Weights of a small GPT-style language model, trained from scratch on English Wikipedia.
Size: 13 layers, width 384, 6 heads of 64 (1 for keys and values), vocabulary 2048, 21.4M parameters.
Architecture: RMSNorm before each block, rotary positions, no biases in attention or MLP, untied embeddings.
Training: a variant of Muon for these matrices, 378M tokens, 11527 steps.
MLP neurons of a small language model. Each row is named by its layer, matrix (gate and up: input weights) and neuron, and shows model dimensions 64-191. Each number is 50 + 15 x the weight over its row's rms, rounded and kept within 0 to 99. A neuron's up and down rows have the sign that makes its largest values positive.
After each neuron's rows, "fires after" lists the tokens most often just before its 100 highest values on Wikipedia text that the model never trained on.

L2.gate146:42 41 47 53 42 28 53 46 22 25 30 66 63 60 34 63 33 53 36 59 45 38 65 66 49 75 47 44 13 59 45 55 67 43 56 56 52 57 37 73 47 47 59 56 56 44 48 56 65 41 77 41 58 57 33 41 75 21 82 48 61 22 67 55 41 45 44 51 57 67 39 71 61 48 54 58 53 55 59 24 64 44 26 54 19 66 48 56 40 68 48 44 59 49 44 63 47 69 63 34 36 82 50 49 33 22 54 45 69 31 43 31 47 58 12 61 61 47 58 20 51 70 47 57 61 58 66 58
L2.up146:34 61 53 21 37 43 62 65 42 64 41 63 49 55 58 62 38 40 49 23 57 14 54 42 53 70 64 54 44 67 64 42 31 33 50 36 37 61 46 26 67 64 52 42 22 58 43 55 53 35 75 24 46 49 32 39 38 76 29 57 57 32 50 28 29 73 62 59 68 24 57 50 48 32 52 55 76 72 56 62 57 57 55 46 46 49 24 50 61 30 52 58 79 61 53 45 49 42 58 48 41 52 24 55 53 64 35 15 50 42 56 48 22 59 66 26 29 33 36 36 51 42 35 44 58 48 42 76
fires after: " sp", " def", "p", "em", " h", " H"

L2.gate418:60 50 60 36 61 74 53 52 48 52 51 63 64 63 67 58 66 47 48 59 55 98 54 22 49 78 63 54 45 55 61 46 56 72 26 47 59 52 31 48 44 23 79 22 48 35 65 28 30 43 69 40 63 21 57 61 46 42 45 68 36 62 43 52 27 55 66 31 71 77 36 64 39 33 45 46 70 48 34 64 72 78 43 42 53 52 65 62 44 38 40 40 74 65 65 77 35 62 51 49 52 77 36 44 65 36 79 51 58 64 44 37 49 57 47 51 82 45 64 50 62 43 65 65 76 45 62 44
L2.up418:47 62 49 33 38 59 74 56 47 62 38 33 61 58 51 77 43 39 48 45 28 63 45 77 59 71 43 34 65 49 57 51 51 48 26 32 58 39 44 47 65 52 46 55 37 10 47 47 18 36 58 40 60 37 41 40 45 65 37 39 68 49 44 33 48 61 38 63 45 50 66 49 27 16 49 24 57 53 49 51 81 49 58 43 61 45 54 20 42 50 65 66 71 56 53 64 22 99 74 20 68 32 54 73 49 47 64 63 45 52 28 17 45 52 69 24 72 77 63 53 60 57 36 29 35 47 18 27
fires after: " K", " H", " h", ")\n", "\n", " M"

L5.gate932:55 61 37 62 57 39 65 43 48 58 46 32 24 35 30 80 53 36 84 58 32 69 30 54 37 64 75 47 42 61 47 50 33 37 48 29 72 57 55 57 18 49 56 56 41 50 03 54 38 50 53 63 71 43 45 50 57 48 50 49 39 30 32 42 38 32 56 30 41 48 66 29 65 52 37 46 62 32 64 26 76 46 49 14 74 69 43 43 75 50 85 25 47 68 66 51 23 68 34 06 56 60 82 32 57 69 56 28 50 63 31 26 40 46 69 52 24 71 31 62 52 63 34 63 34 45 66 33
L5.up932:60 49 41 67 58 61 22 36 66 52 51 75 27 44 39 38 54 41 65 57 29 16 32 64 49 42 37 54 48 61 25 43 51 39 44 46 51 58 55 45 47 52 17 43 51 77 62 27 41 54 48 27 26 44 65 35 60 50 60 39 56 85 49 51 46 21 50 53 19 62 46 63 51 49 84 32 67 47 64 60 65 23 65 39 47 31 36 45 47 77 31 60 39 73 60 59 92 50 34 56 52 31 29 36 52 59 24 39 30 65 40 39 46 37 44 50 39 79 31 72 52 66 26 39 35 76 68 59
fires after: " b", " I", " n", " E", " e"

L5.gate452:41 60 57 79 49 70 70 35 47 54 49 50 41 32 42 61 42 53 54 56 53 62 42 58 45 56 54 64 36 64 62 48 26 61 47 43 65 66 54 52 32 45 70 55 51 69 44 52 57 49 79 60 69 58 55 35 27 59 53 42 90 47 21 54 58 63 73 25 00 37 68 43 59 62 42 38 75 33 58 38 37 53 40 69 67 48 50 49 43 32 84 85 44 44 74 77 38 45 48 56 43 78 62 55 31 38 46 55 51 34 53 57 64 69 51 55 62 54 61 65 56 63 64 68 66 52 70 77
L5.up452:52 51 73 40 10 69 49 48 67 51 63 26 52 31 47 58 58 49 34 52 47 64 79 58 59 29 26 44 40 68 52 35 49 60 79 24 57 49 43 33 53 42 34 32 25 48 19 50 44 43 32 32 61 64 57 53 64 54 56 39 43 59 54 31 71 59 31 60 43 30 75 74 47 79 66 49 51 53 64 43 48 35 46 62 62 27 62 54 69 54 59 63 18 66 61 69 55 60 48 71 73 54 65 29 56 63 19 78 55 53 50 47 46 69 58 34 24 61 80 60 57 55 56 67 67 48 50 76
fires after: " (", " \"", " n", " E", "–", "/"

L5.gate916:51 56 53 70 37 84 60 38 31 42 63 52 53 64 17 47 54 65 73 54 43 46 71 40 54 61 33 53 32 39 40 64 47 22 46 40 53 63 50 34 67 61 50 49 73 55 29 60 47 68 53 44 36 54 45 36 32 50 54 50 51 45 69 87 57 61 63 27 82 58 56 13 51 47 57 37 76 45 45 32 17 70 41 47 64 47 71 83 51 50 60 44 36 54 49 49 52 57 39 53 58 62 37 31 77 42 43 32 56 40 49 47 67 14 54 62 56 50 54 34 57 54 73 45 53 44 49 55
L5.up916:58 61 41 35 55 53 56 14 57 68 49 52 57 35 44 49 39 54 60 74 38 45 63 44 64 27 59 23 16 45 47 52 52 08 30 47 55 55 32 48 55 60 43 42 81 74 34 29 49 70 63 26 56 46 68 32 50 34 50 44 67 51 54 46 41 39 52 45 54 78 70 31 45 65 70 35 59 37 66 69 36 68 17 60 33 49 42 82 62 38 64 58 57 19 42 54 77 45 48 24 57 71 15 69 44 62 45 59 71 55 43 76 37 66 46 52 52 40 46 42 59 69 45 55 69 52 35 64
fires after: " Sh", " M", " H", " A", " h"

L4.gate847:53 35 23 63 60 79 66 30 37 38 60 14 58 39 55 62 67 43 56 34 32 41 52 62 35 55 61 35 29 53 63 38 40 24 67 44 68 40 46 30 75 57 42 48 31 42 56 41 73 40 58 59 73 47 61 42 79 66 08 51 68 16 36 17 36 67 63 47 50 54 62 41 66 28 71 48 58 35 34 32 68 46 64 40 63 54 48 56 59 34 45 27 49 65 28 49 61 55 57 62 37 41 31 50 77 56 55 34 54 31 32 62 30 59 60 41 75 64 46 39 63 40 84 58 52 57 39 29
L4.up847:49 57 54 33 61 50 48 39 60 58 15 41 63 47 67 66 61 44 30 49 51 35 51 55 60 62 45 54 68 52 55 75 56 34 29 47 75 74 48 48 55 51 63 28 40 34 30 45 63 44 61 48 38 47 44 45 70 38 49 44 40 61 60 43 46 59 61 55 32 40 40 63 37 60 71 42 26 29 54 26 74 26 64 54 62 38 48 38 66 47 41 56 56 57 63 50 61 34 50 61 52 38 51 49 61 27 70 42 34 15 57 72 51 37 62 69 61 65 38 37 60 63 43 41 45 51 62 51
fires after: " pro", " B", " s", " dec", " resp"

L10.gate597:61 54 30 73 20 33 58 57 62 71 42 41 53 58 59 28 35 54 44 51 34 66 58 71 62 42 22 26 60 55 43 33 42 76 61 53 48 50 42 56 36 23 40 59 65 78 42 61 33 46 28 57 46 58 67 66 44 38 48 36 36 49 43 29 35 76 16 27 81 38 58 47 57 57 52 68 56 55 50 54 43 45 34 12 64 55 44 33 32 39 73 68 48 57 35 61 28 63 37 53 43 57 34 47 64 49 46 69 53 25 58 49 56 09 31 29 70 57 53 82 53 65 16 38 49 23 66 71
L10.up597:19 41 54 45 44 23 64 62 53 45 50 52 48 46 69 56 24 70 40 57 61 60 44 30 68 54 48 56 56 73 52 32 48 61 19 21 45 42 40 44 56 58 69 64 58 47 61 37 33 55 27 44 48 62 50 23 21 54 88 29 59 47 31 59 62 48 37 50 52 38 30 56 55 56 50 62 46 40 41 70 64 15 52 52 27 41 51 55 59 57 53 58 48 04 71 63 50 72 40 50 28 44 45 51 14 74 37 50 12 50 14 27 42 54 33 57 50 60 70 56 27 44 51 51 39 33 29 54
fires after: "19", "20", "18", " f", "le", " st"

L10.gate302:45 55 48 47 55 85 42 67 32 86 70 56 38 30 56 52 51 11 32 51 27 50 62 44 74 60 37 53 57 47 56 47 58 47 41 50 28 42 39 53 60 47 43 53 38 41 13 75 79 65 50 41 44 54 63 54 31 48 46 59 36 20 72 16 30 72 39 27 67 39 54 32 57 40 39 49 56 51 47 20 42 47 45 51 49 42 41 55 38 41 68 75 30 69 51 37 53 29 70 34 58 48 53 29 38 52 65 46 41 34 56 40 66 37 47 59 76 44 47 72 55 58 84 50 58 42 73 44
L10.up302:44 70 46 62 68 50 29 69 35 60 64 58 66 34 91 46 40 56 77 48 54 39 32 37 50 50 32 47 34 50 37 43 82 69 32 23 59 72 47 22 52 52 77 44 49 54 69 61 55 52 47 64 43 49 74 44 68 75 65 30 68 58 50 57 49 48 31 40 59 40 61 54 48 60 56 43 59 66 45 35 53 69 23 43 44 84 67 32 40 39 58 40 59 18 55 25 54 47 59 05 30 54 71 33 66 30 46 54 61 49 11 44 56 44 43 38 45 64 61 59 59 23 64 66 44 66 45 52
fires after: "20", "19", " |\n"

L2.gate1023:17 42 63 66 37 75 55 64 36 49 40 55 68 43 32 73 42 23 58 35 49 42 37 33 29 32 44 43 54 55 40 23 10 58 53 67 52 34 80 51 36 46 53 49 44 55 80 40 36 72 56 82 61 45 50 30 62 43 23 29 25 35 42 26 68 34 41 49 52 30 39 68 39 49 33 38 50 42 19 53 54 40 35 59 49 68 53 42 33 49 59 44 40 38 56 62 23 47 45 45 34 18 58 40 45 42 50 57 25 36 74 39 38 34 31 33 40 38 50 60 39 42 17 66 59 96 38 35
L2.up1023:32 36 58 42 70 49 44 68 68 57 39 46 51 36 21 52 45 52 41 61 25 20 70 51 48 57 52 62 73 25 54 77 22 56 57 57 62 53 28 57 38 57 55 21 72 51 37 27 22 49 61 74 27 48 62 52 31 40 63 38 52 50 43 55 42 30 59 64 65 39 50 65 46 51 47 47 64 30 55 59 50 73 38 51 56 41 40 43 47 53 27 30 42 41 62 57 45 54 18 39 49 24 59 48 42 44 16 46 36 30 33 35 64 57 62 35 66 62 67 57 44 65 67 19 57 50 53 52
fires after: "C", "k", "y", "c", " K", "ul"

L2.gate512:31 53 45 23 57 66 53 57 47 53 76 37 79 62 71 64 60 53 63 65 38 47 49 88 24 52 56 62 51 65 30 60 59 56 53 63 49 48 33 39 23 58 37 40 41 50 46 56 47 14 62 66 58 67 56 43 48 48 38 41 52 41 71 67 41 63 62 77 51 69 42 58 42 63 56 69 54 56 80 53 77 60 22 50 45 53 63 66 81 35 51 46 30 14 32 79 57 61 82 62 37 76 55 79 58 43 64 35 60 63 23 58 48 41 70 69 75 57 47 55 69 30 53 58 46 64 61 46
L2.up512:75 65 56 37 32 43 32 46 72 31 79 56 47 43 46 59 54 35 56 73 56 41 41 46 68 29 48 51 47 25 36 61 58 63 41 43 29 40 56 18 65 57 50 61 42 32 38 82 64 52 53 36 43 62 49 36 55 36 47 57 75 47 45 75 60 70 99 41 07 62 39 54 26 36 75 53 72 42 54 28 59 47 32 60 65 45 50 46 30 71 70 25 46 65 58 44 37 57 59 20 67 44 24 25 35 58 57 65 43 47 60 41 24 63 54 49 25 46 57 61 59 50 51 61 61 40 54 73
fires after: " R", "as", " such", " Ar", " F"

L2.gate736:54 71 44 48 39 46 55 63 47 76 52 57 62 56 20 60 38 39 23 55 47 44 74 50 54 54 32 71 27 39 44 66 49 34 38 72 46 45 55 20 25 43 42 57 73 34 41 37 45 58 50 33 60 70 47 61 41 47 44 48 39 35 58 54 70 56 57 74 48 36 28 14 35 37 50 23 56 63 53 54 78 78 78 37 31 60 45 64 79 64 68 50 53 36 57 34 55 39 27 42 62 38 40 50 56 52 62 62 51 61 52 61 42 61 81 36 57 30 73 25 68 43 43 41 58 26 63 58
L2.up736:63 54 25 49 48 65 40 24 28 50 53 28 74 42 54 55 31 66 18 73 29 63 42 52 66 26 59 75 64 70 53 39 64 39 48 32 40 54 26 18 27 52 37 22 55 49 43 54 27 62 60 22 43 38 60 54 40 67 49 41 53 58 62 76 69 44 23 39 43 04 56 25 70 40 32 50 75 35 67 60 39 51 47 19 59 42 68 63 67 35 57 65 48 26 50 52 59 49 41 38 49 49 44 66 55 33 67 56 54 75 40 63 53 36 66 47 63 44 36 51 63 36 50 26 60 45 46 42
fires after: " h", " B", " s", "h", " H", " st"

L5.gate325:46 50 34 49 35 30 65 70 32 18 31 36 40 39 68 45 79 41 61 38 42 56 76 59 39 42 53 43 69 52 70 57 67 42 66 54 73 30 54 59 21 47 51 33 51 46 40 37 53 68 51 34 38 27 44 67 37 60 63 81 45 57 60 56 37 76 56 26 39 61 64 62 50 33 42 15 70 59 42 57 35 35 63 54 46 62 28 28 36 49 56 26 50 59 31 45 77 88 56 28 49 54 40 23 64 55 45 64 68 77 41 59 56 46 81 55 51 54 30 50 65 25 57 60 36 27 58 53
L5.up325:55 69 29 43 70 34 56 77 40 60 26 13 46 37 37 56 26 44 50 41 30 25 55 43 54 48 44 50 61 49 66 52 72 43 39 31 49 17 34 49 40 39 55 31 56 29 48 65 40 44 67 68 25 41 64 41 40 44 72 60 27 60 53 53 48 42 19 64 38 44 60 41 63 39 43 50 56 36 51 58 59 20 59 49 56 64 64 64 56 65 58 61 37 64 50 48 66 48 67 54 42 32 33 56 51 66 58 74 18 28 63 82 69 35 39 36 63 77 31 46 37 39 36 47 54 28 21 38
fires after: " G", " pro", " g", " B", "i", " al"